config = dict(
    n_layer=9,
    d_model=256,
    n_head=8,
    n_kv_head=8,
    head_dim=32,
    d_mlp=1024,
    vocab_size=32000,
    activation='reglu',
    norm='layernorm',
    norm_place='pre',
    norm_eps=1e-05,
    positions='learned',
    qk_norm=True,
    attn_scale=0.177,
    bias='all',
    tie_embeddings=True,
    parallel_block=False,
    init='normal',
    init_std_qkv=0.0229,
    init_std_o=0.0,
    init_std_up=0.0229,
    init_std_down=0.0,
    optimizer='muon_variant',
    lr=0.0115,
    lr_mult_o=2.0,
    lr_mult_down=1.5,
    beta1=0.93,
    lr_head=0.0042,
    warmup_steps=88,
    schedule='wsd',
    decay_fraction=0.764,
    decay_shape='linear',
    final_lr_fraction=0.0,
    batch_tokens=32768,
    seq_len=1024,
    doc_mask=False,
    train_tokens=294800000,
    steps=8997,
    dataset='wikipedia_en',
)
MLP neurons of a small language model. Each row is named by its layer, matrix (gate and up: input weights) and neuron, and shows model dimensions 0-127. Each number is 500 + 50 x the weight over its row's rms, rounded and kept within 0 to 999. Numbers have three digits each. A neuron's up and down rows have the sign that makes its largest values positive.
A block is one neuron, or neurons of one layer that tend to fire together. After each block is what it responds to, as a language model described it from the Wikipedia text at the highest values.

L2.gate40:431476478536548454499488428454535539513576486558446539534446530475329539478454506495500517514518475528420399529523453478618565561550552624481462509472489421463554486430464493391564507482551510492483499481504599489503571486353596518487494515521542520504513469450502499553517471533549547463557553505390528505572424584509533436424496500512565498449565490499548525491474461458410561554406
L2.up40:530497391484543503505415462536550497494518427504438547469517429472454461425524547435513534440517536483407549453574414506485414497540528596497412484580527432460560519420540474502556454546538468502454448570514489538527505491382552419474503507480446461522540582577470533502481470536621569546509562533424556517576452453459484459500576469536549396510487464565531496579463561482380539462387
L2.gate45:418530539508412436542507534470655551477504523521436543488417458533566460540449596438531593561507508502564510582460415490462452504490525470528534510502464610461529507457530525463488452555527528549497532388557589555512485481522493552424505460495470461479539581474476510423459565478515523468487388528487473450515549403414509492471452454509426480468427438526521592542503534493440517509498
L2.up45:511508593511477457533446517463580522484479533572485579445534490512626500507481514463512627524462594535484545535534432546539517530558520442480567536539479515541564452528525446532394513554492537473507558460535565458474537533544481469440492442489447477452555522477521483474401508537495516452540438446479523492499578394400470491522522453457377527409488407488492601526508487483436511459456
L2.gate77:549508497485577470485381544486549588410480499464503517526420451553593539497482575490484513462551420523563397531527523479438448543527459506533401529535447471547510460481428380516511503518512479615530608409509463449587540446488490473444493548531493537492481543463503454482482547540520448534443511523487467475428543510461481525558455497465394493550409475529493496573564428531464439582427
L2.up77:470550537447529611479521502517557428485474458509515463452506526509509478476483516491514458474513377514472501500582510552529559520511442499570408574501416484482469541466517518485556587379506510525407530504512555514515485463470538425544436485541468616444486513481472495568514519470498386506439521443534459476488507542502425459471428423432435550593500521522532497425534397537540594489523
L2.gate164:541465504521489524520445490470474604604455491467487463510494519503487465517480535464594518459430508491540471393519528448525439473430461561511484564554562467533467510568488479441497574518493517484573541393452457433564531548494520510402490507495536519543509523488549496447420432533535536561420528527535573410490456488506432495494509482500451429495484518549550431605446491398417478497488
L2.up164:583444451515510539546447521551487578594457464453487491550557503465539472532437515442560513411404450508557482465515467406462447458418451518525530517516555506531441491578536492525457490532477468499552540387483427417558591519457529549410526535475497457521504511479574516498443387523505549529441580484547526415438509507519454487509522517504493435435485501494507450613479500471409503506528
L2.gate227:455447554565442527462578520547564509514482524501506443519505547510540582510465417506476588417437394428494429570548480495487532470568519439529523569470593539529548511448521423551514466497538548457482399374418520470475582422474588560439466490432553498525504500578563461429425495603471529536498456485474460554530527510467574516508429581507569462463499452528461461517409533568428456414548
L2.up227:482473443545388495446527533572508492533469539557519395484551532565534584487524540537515537430452394358513515533565492488451486463582485492545521564509559562593534489473527421508467473462499570500512473324437507469519565476469587531421507516474565548528510529506497465456483518532495509504514469517409480551474531501499484557544503555505499455463529476441522477528465536537447413449512
L2.gate259:502528442590457408588497542546471527506509479439565524501473544559517483483530554487592500502548443523517523405505562429559434429522480496486425585541451509406465479545453431537491454508447448465500553461513500457483494454461449526498580500508443396467420521434559478421458592533468541532434440507483532518498567525515429525566548450536514502470499532470518495494556473466516415477462
L2.up259:520474557531478487516509524556482555462409472434498503473489498559589522406475450389476482461594495511489449458513512502555397449555419589572469533591450506470517459558499461507502470552537479514597621460395395451515496464474489564522545515451583488507459534567565453431459491458498496578475492468539542524437537521600491475609516552458443475483481546499498517485526516455420434524500
L2.gate305:482458590496468475467615490559521525457524506528627491501483481523577523547510517458440563476505456553466452574619439490512618531517450581540375568570532480453499526480528475505523502400518495478531441465460461529494551409514508443480509452510551546470470536424527557403538532495469469511589542425488422487464531479438384503572421371491480546506399505471531493452498440543506540539532
L2.up305:529485581458488517491579502501554466493486494533582444508469503511523583509542454492417566424537469500451489588674436446466631468501511584563350525548515420453445465518535472545548503439502486468508443513562431492531593457424439471485541450558555548469449509413471526444540561485582463432540554448512411490431523493507388501587487420412514587512404494451480489436523420494537559528520
L2.gate327:464461468485507477483534474549559458494479525527483398498495431495475542465430500517526434441433430519513518629582374519421419497522551558457451543480515492549475622541439546596350479416512539451474488401545650566490515490506518465549515525472468472492560389470504468415466500500392566490564458550493488475501459461446467563452493482520526518431567531513435553420538603508492490503455
L2.up327:481479436452564440470526459563543420504484513567497397491447492496485538533447545518502430444455435545535507619605386523479386518500551503431422520571477498531473632514448574609347462448537503481509499416553584603476525499531464461528508463476472475519546442522559435437460504532367564477536507524466487456518437456423489576509520489594523505454599563490501567454514570460500483559469
L2.gate440:554499488419560629452524557492474562535543503485463551526428468536445445570492534499493480446446480449520512488485551484430467498523598454595546577547449482509564476568477366518387517622515571470453518445454494512533508528436524468481475432461436561516557433501488460505469573490468474530554451444460544436520499531469536516521379459509498500503539510471476468562573435477524577522527
L2.up440:553489466426506500533466481409516579508437434570498600579481490518442507389532464487507564462482441567503460469432494513538477528522414464637509467482542424578452536501500516562494453479478442437472504511511478540532517412545554435440513546452471519486430542586455558502570567538493425511515509537470551455530502506570520379455542466485433475493558563568530478468507469406534445505446
L2.gate460:537481485458476399463425481558502602509528565511493559522594502596530560496490483477446542517533459478560588514517527434572515558476532414542557459487504508471521566523422471505446454450550443558414486459488579487551379560406565566533515466578461468441452522479540464476377500548510537374444518543631448571550457478456501481491532578510421469504584526467478480601454553460481519484531
L2.up460:520517617557490552472557520430517425498379537470536429571488516495602503537640475505529535489520549572477495399503495472490461519549450457475419561450457439495558500426572536555590511494526384473490473565481422479522554510563528419488585442459554431462491467460422514463517442422541505469427456449496517462488514500488480547562491456509556554485403454519513490396543497575578425432527
L2.gate487:572446542440461540444529464511477466530508486481628547534504417512498544547499496499476552465460551397479440465476412555458492530584506549509426443534541515445566453450524451529522527473513506488514518573489501468504491548529471491419510442549506536499494453508555639515529536550492439389505604437555452513475573483531547557486429424507409523542436450491480498475522535491420508513514
L2.up487:541573465443468538538570452558533517414604545545534500489459556425628496449559544472523517384533502440506511557536441481433422539517596469495616525483444501508571451420419562515502503491563547486474442448539464557513469489543557605489497512541487461490420474353498543421469567569492536510528500460518563501420437539460515519581587551513475490516505513480547470534522522429515533485501
L2.gate584:521475503524585469473409519503556461566567522538487538518538486528538563493473463507523582523473564480590429428532515549462522487598483513539515579498491518427466550505463537498463414618539540471471449596498490442628436510482406453409546486472463484485510557493511457456538527586520472516349474499539552651440440499482565489552444499422500556461524550441532498530520538498548474363450
L2.up584:450522505439437450578547470557511495539489477486554481474499522538492529435571517528484512558468474433481481377486540526476498470484505561480519495495507508464527577533549428516477525512564555550433524524564481508552470530536544471498501586558531601485514515462452477528477587574349450532452508530455491479515437428505580474482481547557460508442521497518569621529385541461503624459464
L2.gate751:491569481463478535542374519505534553548490474554463508448435427540532562444476475554517580442363511447555443544450504469467532555491494526482488544515450478482546565574534529491496520436576474493496465532501504448564452453498534451531483537537494490513561496516461491422520522487481541553535574517487513533497525558484611529504504506537533535367377440425537455572475404488438518449471
L2.up751:539539520451438532489344464374487559520510487489451494421496488499463484484498557568491449463426487523503463511555479542558473499500537504581431522503537456460565540469577437511569491492453473499616522543586567457523529424480591391484549499556509603529421538492450564557460436426444540516436545578508574544511428384521513476528542473504481546474493473485553583518435488458424502446499
L2.gate824:445477434460430627455464547580562523445447486533490484476501447582464573565449538467561520410485511396477551458470546551481523574485482513402466510582540486589538466452500481437469428516502513574412474521435463590528486496545457497521457440468406498529550538479424475536549642522546521417512569485515473562480512426600534558484457492511540482588577500426469500531562554552483470572507
L2.up824:469477459503437540474495550619563477435400457588525561434496464606487551551516495444579513527446572451551504435531558497482545621399491482481470500498511476415538473424505473444465450555490524643465565508504432618534537482539517516450457393509404564507612528383367494473601614453549503483554545571517476533465456426516460505452518552535481502552502545422495555540488506535480480531462
L2.gate954:530589534520446494497466439509507489575516565422512529455465529502456442445450585530531525409521536504475521464476519439546488524517559533465456467500540415482552409506508407501413528409464457521448408493538524503440550459416509517457502460503561497452467560535529532544544539494487493528484505565475526453492457502576484457432582443541423509489493493427505528501483482542519621444559
L2.up954:540481508493481518542529612578401377505552475532450568419402479576506503478536539484441531476476475473487512493498492596489526581496497456474496474550564503466455464435626434441474499414546460501526446532599512533455508408530521508505417422531521533506437567597520567576518528510519498398523512563416558452501471465474557483502548510559426482519650506449563462534472402477553508494513
L2.gate972:515473546461498486456545447496509547561501543513437497491502482517487477535549529508581478472448507492569567528578545440453495522503574566540548547410527409435534430512467498556488487522461495497486538435540571465536420407492621501498422522511488392546549545456453456470490452541503526527553370524464494525596512411464602501566461544500527504467426503461611439619470447473421554458488
L2.up972:472454487486485591443503521440443544498531569467452489511541499484472506575515531493471439378457555486515565626509495468523539575537536509534450580496493333431584482580467558510479514499548506549524505545516527553479431435503587457514445521552522530411641493543470497482473470409535546522495540480486503604551437497474516506546394472431516545465536517391528524503433494527492531487486
Team and group nouns

L2.gate39:513456504566518492425565527453569542437625516597356448551426516561557437473389400495504480535560506545544472446331467406472507525465574459473488583475540527464434464515531440595506448439491446528537534554474528528449508493565454426460539409592514515585574506481437474524611510436496564567542570513536496511590534530565567454539503469557511561549463458512608494516463550463489504511522
L2.up39:526436489530540501417488505503556574494650507642415463579459483554531457480404439520481516593578528524540438513383484431462492515470563495461449563476578499441501471496498431608470437478532454544545510509484574511433500482565504393410576422546488523599555515497433508441577461513465519503499568531517549541568565556530507462536470550587520571539504474506586578478513502473552451499509
L2.gate101:503416489513493451500544484477461474422559547482493475551454514410455569439411451430563559451517423487516534587469411382531500541503532424484515525439546474504569470467408526477515574384462401528517559546555455548568525457488458510456500513478456464470518472488401428482527522577510458576564504506507485569540537560381545558382498488538550512518458422523454455463597484476519441515580
L2.up101:514515468620472479451561517494487457567479515435448481378544461543440457480493514525571507466486400484512515482444578518488564479437513426477444524556470457493530444593512341501521568409424560474507553613557520441459486534512481560401520461487501482667518474523472426583439432485467506473484488565453570469533504528533506549485471478556456563447466557555536569574532428572439489491481
L2.gate155:592420471494466449482441473526475609468514589470546466440510527477456508473496474467489568430497516487544441417481457444612491499555488460461429518512495500563515516539516540447516570391507478442417516545480525554518603447556542413570587532511460535498521512473401445527547512604465461491446512517526540422473511501431430522474593597494526500529521506533516512500473520526544437502517
L2.up155:601463500478483506480472462493517629457515546433525544480527457449434509486476513432465568480386478451479391380514511436523484444603489540560487471515562494525547455561579532482512578427495475470460515519436525454536530473539546429557586549478481461502502489583419454549547480503519498531475497513505539400512475508408464513446593566561526488461520501511477474503459553486521482448548
L2.gate165:486482542497491465523468553499510587415485399505455553550557484552645492463484498435457530512484541456473403594520520430499527571509512476529576556487486480460509451378504474471483476435528519501450526481533504537490510497408573503428512465475509515511469522488502519420555474476465497517403638594496451469519590564527433520525509489541454570525486374502476496511435536539497511538494
L2.up165:455484540528512426565505545491534589391430416444448539524545553506581527429524489461485451490499549466473437575506575469498503545543535501480566545575515554484506503418513475530519441455475489470495505486518501541448462496457539503488573461419480574541442497471540517426486462435482550484452525616473502476534517588490384524525576553520454587586513405508526481533415441510505577632486
L2.gate301:560517473539483492529367457537482547502458425462484420459476485443488515476480513532548489485589420529531474476531498458542494527545536518468558551517482445490447509464593541466442480475458544429457533503499476420492513476530672405473517513559432481563534494462524437494527506493521562574433401516519528420529518489588505463443516570449500470512468492468606412603570532528553518419529
L2.up301:589504408424471496438438526503544542532489403549510467507497427542464459506592488539529436436523445539538503522567428432503497524453481509438547570497378487525466581501547525524457535472458550453463487477434543575490487407513532436485514476531473500545511477532372448410451563525540529494392450460441477455517602565441528506485458578535449363488497470504483549525578453529664462570456
L2.gate317:547539624488488499433468501402488426399559527415415524440470412463502466467477512531558537435532498434570524535470427440500495534558424474506450488481538483503537501460500544433504462489500482446419582593526516446490543466350508482483554556495430513583483431466471468522582479567528460534469427479523457421606508447458536530425494514511470489554511434502487465467505505592531457484520
L2.up317:568518575476423559464499517410522483608515566516497561469469399522474445495430492560553501483581549571514556467509451410488521476499463508530475464577506427537452546548559553421522433468527428432422548578537472525522547434395534471517550524423471559453494458465426437492468528529514483461536455532567523420563475443548628581432578522552473483510554495555464478442511455584498492480456
L2.gate330:425505516528486540472512541496521413480451437598480500520529506510526574426474375497488529513434538477531461540550511474545461496496502517501428494503466500486500502563473453425445536509537554536434478468449581438508495546482496545496498613444463505557527419508556523577518497419515578526474449485499466359616482492516443495528595432573490550411608527509364503483517663487462521474449
L2.up330:412539461513508473508477450468444489469469433499390474474530437606424509474487547509500520525467495499517580450468457541667460498503518478521487542573439465494527474514506509566492563433516599473543475446465481522492478534450446483525581488504401487412475482521590495481554562545452503446443438467547521401588418435560503424439477540571469461493530635512459547527545602477490577505457
L2.gate331:472506498582531391461467610390633477499561494442471546480463575427534554562430491564537496415604428476513551501517475595515442487503619466412562515585498453445467597491545526481531510578532514513447546598444467491520476532429522479549531448553568492529497530487525455463606562446395499505560439489497508519492540430506465528410515489499527434558503474538578465538495502613514597476474
L2.up331:522504535561481376469414541399456536551468474572441505484487546534463519457476506523522434383534499434509466480533501511431517464503483516490561459525569379527492582531492488581484433538523575462503501473376415475470456520410508417527493454640496529489466479564502500572522494440457518475634541520572485462495520390590558492517484530482488504528611468467520428535446551522432574482513
L2.gate513:470443536529423460481423391516489508442455553501537456526382487450425480608558415521516483550542524488450534404533512470604438486509568508519373520464532517521506538576523407414561520549492479510516606476507471459517504464483606458495505594524505586458430473480473502487566488549512530531486545519337580444549538490470620562501473512456481467510530457549573537464555522596477489486433
L2.up513:509421497526403445433532399560417526497540529554499457542437504481474435548547465457492468511562495526517554403529502533600485457534528499493354509499515526494539540502530449429520505602410477523500525471483480419485549479484554520520435565495502587494466520461524532462504503531497485510416503539420518441568550425540577548440426527474465441514573490594583489513524504574580478469457
L2.gate641:513458429529582491483406471462570471421551571506480553425479474499468480395461497478535525558524447464424518507499464475494513347473543610487474520562517435378471453562521428587504457414534451479484483473508515483447490480483491409500469550442549533535584474471504584453497432476544541489534603376521521493523524580484465481505553594532499561474546521433465480491448581436488485433514
L2.up641:520408522453566406521514517519450497548519608487454506443429575485466638431464511407544536488615590478532451443472378466608574473551488460560493496610547552348505430427532551549459474450497467461488515483515535455544534445441526469516578474490546559472479518534454583557627490511479539494381542457604370455421554501500503510484520454559476542517546494549463479536488569461530471517571
L2.gate697:462463541625468523466533509450506488532505463507533413475483473495412527412553480480504540541563555544442413517528479427564603584494564409444460584529446504530561522473514413480391488491467507530425475573486497490480490488534522440515617501414466482465571495443450473519623481540588529542455431459539427528514580496449514513551546535463514505581564456417512528510491486535598516567467
L2.up697:488423516504481594475483515479555479543521530545478446468438432408395558425510463491452534566563502494468460557518450435541589523571504510442495599586520511450485590487502461481430546501480480558357509459519474509530472521517522437462592476451568425478530526466430470471541497591506509548489404489555411507495548533492472450456543581491480524570536450449428521496463549494578573542465
L2.gate730:471455470437620489465496466486540418550482473537538501480480485556477543514561482463440538615548515499537491450508469459480464418499583451498467525571478512362513596522606513535411581529468560435421554463446432474492535516461484493443516560472577540595508414440489496529546537479496503588435487538533526474607466425466436505476558473425466472501383511515555492495493454466514404437453
L2.up730:515549468473590526565474468497522393496561488592548536450484516524475544490603436461480501584546485566485457428541460505483491457477512426567504607573538482389574499582562455484497539501475542483460587507451442496496557518522528503501512583458531516485563474420449432546480530406437478612476505526548550440584430498418488474453549457480532472442452517568517555527535410516450472478493
L2.gate784:480430496543442431500440519435509545465559511514568481480476508507507495475543478516543602571491515555406579521538456490460588458446518370528570555418498518480530496554574523419451665517466490494526580566425539483576402605505586448459574475506524536499506508482395462463486586476414499549438493511462540494437607536565486444482528509493440502487454419572437526440584411478474498603470
L2.up784:506485486461467462527491466477454545481493456479565426444528559480540524443509523543567609546574489462405474526495496473517554419431502448482562538454465495521587472573485545460430547461506519519569579539587536430437486580518518539492576483532439481586477462446475475419593538520436525559523471476481587494532502548548537526475573481411516473466408444490582495483571494467455429536511
L2.gate786:551459515515492518429471417528505483577472492441452446388560432519470446465531510492503460485539420464509541493488482426547492496560467447511561573562526477455573546522606624440498541499485522455454555476510452467515485407398558451456495467462458540538517488471504570551565531544542475636461409539425519397596536486541546441442448518529470385559534501480532418467557491561567554448581
L2.up786:555557536499523570462420485497422583501518489465443414489592510548526467443516534498626473447601486500547505435441501423457464420549528436552517552607522480521523481442561543532478561442486527527510482487503492435487482472429624521479573510505483585555605504509406535475564562544544523518467474518467566501559582467373531522428549567499422445623565514489510434509518459497533497418509
L2.gate831:528540476549498497484417530586457542391482527402462544553583484581511469443556435418516507518525451530448505562513527506509541563593534509502512473597513465481496551450489502493498479413458498492450466402512494466553441427491504428454504527520532491505536543509390432458470525473535560570472518610421504530499461633477461583422584465578476457506554484388529424506531557494490491537568
L2.up831:547502424571510465429426492540429537444506513501435573530544488597528465423585455463509513522475431478535485553502560481572502545529509523537502506522547499490496549485534519516527525450509550563465460333505499514592472423560501430445425472560530403501551551511450555419514535492532550509466572579381494515503504572529459575446544488521478450505560429434520442520526551480505519518586
L2.gate1016:493522403474530470516519560468540527451506467469439417463523451527410552603554493563474492517480572487627439442568494448457475569503546559322540509467512521470501562538448523446383476485474443468559513466494511534478468515508557560534561461563413505591535430457583527467456462584478471560494439485413479441560479542539507535502552493494490473434545506472528533633526482568482560618491
L2.up1016:501462449477447427427546469502376465523554533444549507518578521513465383540504564442510467459526406489558457503508509570599490437437443408538501586507443574491503471445538565425537485492590519487456545465484531476458425531543568578412454589494478514440501530524479564488542431418565491508549438486462539418518509450347466542533430530502530486563562473421487445549451621524504489558483
Subordinating clause openers

L5.gate43:537446457517465417458463517499500443399529422428483551443489550409516502460521527419402573446526460482477522440542510479474457529505452533558484529536532501510544514466442492476528444522433529520497525597436518562582546481490531472486556463527535454468616453440438405568541502548421419482433517464409566521490580558406550479467553473454513452586383488564446491483530554478477512513537
L5.up43:465452456552424462456527567540454506396539415396483537472502551366487527420514549424442550446545492437530519497492520468451463513475482503558472512574584522523523499491434498489509468539458460527544569534461519534527540409484550541454504432502480461514596435453415459584509518556453414519485518466404525467578544471412528475516575514465558423564433525553497517462506578487493492511483
L5.gate77:506390523523508422527504452411461451468435514484456484409540381544539471461501487435522523459552448590513495534493477530505490587508481516488559476440493530480582500537449464485520517463307463458467600589628484561416533466477563532511507460525477523561457561533492538469532500513455467545521550432472556528486496539384612472476479450561508522539507539490563524539547535556452524420460
L5.up77:530511449503618449538514411401482470495544509412566437470463446463476509517542519483539508497576511519485498427455543510548462587455456477560416493360456470534596436496519489486412521436456516451430596554459499450565442540524481486498531489504477556505544616646499465518566579513517435452477608475629490516510516522439500521558597559444552466432421539477592484536492575626506457561532
L5.gate746:484434416487574467441491479514528499504463505365512480448500347476543552492468547511503511532547429488507424451478555469452438567478480527435471541500556556511557522427485529521476526597463442532495477493494447471485515478444541520528467510504616513486480626314512518504582460505470443523403553478510528582529462429464531534523454494450515496451506514520483566556523484513525503502513
L5.up746:591447465483550448483567368480465513496536460406418432535511398528539521512572528410507557524684441515609448425531500525476488506518485445530486471568429540503505527514545510549447487588453519587493541556484457446516473451498430515528490513449571527425569590387489410491513499615496424459431524491457525543496528499443506526546464538522466553492539515471493560555476413507533550577559
L5.gate849:515480417573524465512501473470503457394428586540451453507613425486564469527369500525458520549461522569527536529480433531429440550460566568583536529577550571451451409433499558515510449553500497443488507408452438482490464558531496534482527466405468508466451554525483459560507509531475527524575445540515512502524482524499512623594506475517510452641460550451514565556489554459484391484526
L5.up849:496528601482462438530554411504528510486505432462517495566551456429428485502555474491488493531477491515557492476466568539480551589579539516443539497454513636471477510546464531431445470521525525471493417529419536512499406500448503476549457489444438530540483468458544479560497489508538567565535588486450501483489485502409563558544571437563462543434566406445420516534452460531520509491586
Clause-linking conjunctions

L5.gate284:483482482520532492527565501585473486539471562472478634457513434536506489549543503441548521482471450474558483494438572489501492582519550510534462512360502501454489405569452552442586450587505577496465452502448488496549438511601491514492560565505397569535512514501404479499462448489531424465508447521483479510563526492542423485538477499422479579571441484490572519488510478527591430553549
L5.up284:509539582479459398529443474517534668482458502470511475547588496463468401392500441521553505448542454481479397477564441576456493438553560486476486550545531516489515529538574609511559500608434383543474445480568479587560500436459464530440547468594518557523510497516494444526412527569540521589463454543537492490468522489510516573614506443540508492438561445473502490490539508512465462489399
L5.gate359:556495510498528622402600480486532469435512460488418456406473467477531471486435467445516546537515554613432512551507413556483469526447516517477499527555472491551502473478496563446477439540529447515507440480502424441527587465487454545613523460552361643438419627497564431458486481509562480397534450530474479641480503479535489434524503582524595499446493550484499473432508474462554388492594
L5.up359:521460580451466566441546491500600477467486421469504451561465440532506427525457551468518526470384544474503498407539395586528444565537446497518485434467516451456494490541503511578498435468433492517505472582459471507587510534548422478540593519557388649451517568493531544565350422395608584420540597484449463519458563472549439575545540447473524481478463473443507438437544534467566364568475
L5.gate647:546483469617550538508531596409464512548452438484443531458520391492452567510496539570531489551455566473497523512473471489455545501461415468529364585587498474493503521531471504454496431516462562513453548411497563516497514496416461497431591468423477557577447560614499505525560475369497543493455522477486530528529496513518486516483436452454545500521474465482493504493536396574499398579460
L5.up647:538467481467496360496493524506443563654575483414459451429528517463417550484556466579540449556500526558411512492455519557472562524540560491469559517534532512428543525498529606437427461469439531480449535429430583464565533496511460556517505400404493446465521494476572549560496488545502411580433517429428562476533590459573624408512434462592491504537509459464534533518495510500440425538478
L5.gate1013:499472433532557513553562472563467566576521436458465561406483406534479514453492393477492424507436512494548472523422426556507426496533481454530388440474494515492513483496509546514583411500564512572549463484434445551476468411589493564537524493554442533504485434496532388468504570480522502489559455496432525492501395474526487525571562488598482475448369589535557530475542566541506459555541
L5.up1013:536483469454533419475419474524472556525501482412535444426483454465472459545504427571480494594388542435485462532578479606462416522484515488557407528448358430473471509529504556447581525565487535518586437531498558492443519403584566490533515510509500512577507486508457527550491515443505466477469497503562578539578524503511459485604534543503500556419356532474560504477531528429521448515526
Role or occupation nouns

L3.gate957:476486510495532503508506402448514471436522469467436532459533456495494504505539558574464530424605425512485578452520399506583557430561505482358403549488500458532463499455573489417499447435423467498489487511515505451549557438471636471475595537532514546493543443471439534442499575529584524542407491443475539509458551491514449449446552565476575478565529486494532504500525498564510472396500
L3.up957:413444524569535452599497495380453437560529450439508528473538573511505510561499523590502519430543548509434453502502428507530552488577507523437469429515617448514507529493533527399477478483502414506538495486513561467507502509504516526524531500468398560487504466505378454464575540463556600534399533467551472480451562461498548462413502576415584481604503532492540482476505409473470516455507
Clause-linking function words

L3.gate560:565449441556512538440477436504505521564501471569391416409484553480473535516448481634543422468340437561529503473482490557498524449511540531445465510575531435534507513504443566580487515502539513482491508516627419434547504442406484583466547451533523543460537497540529523481472472517564471483351544415472531441560477334420514440461520497527490497512570498448439485490526517523465531452517
L3.up560:531529417487487613568492513476563487497423437518509487464523396566444535417553502442499578408551418488496500521512538558503538540576466463524408459524473505507455491529476485479582417519481499558470469461519508453465450508528591481381423550510462597549500555441443509530467467392540529475533432615505555559438526444453522464548514443470530554500633447468492502589573516489487508466541
Role head nouns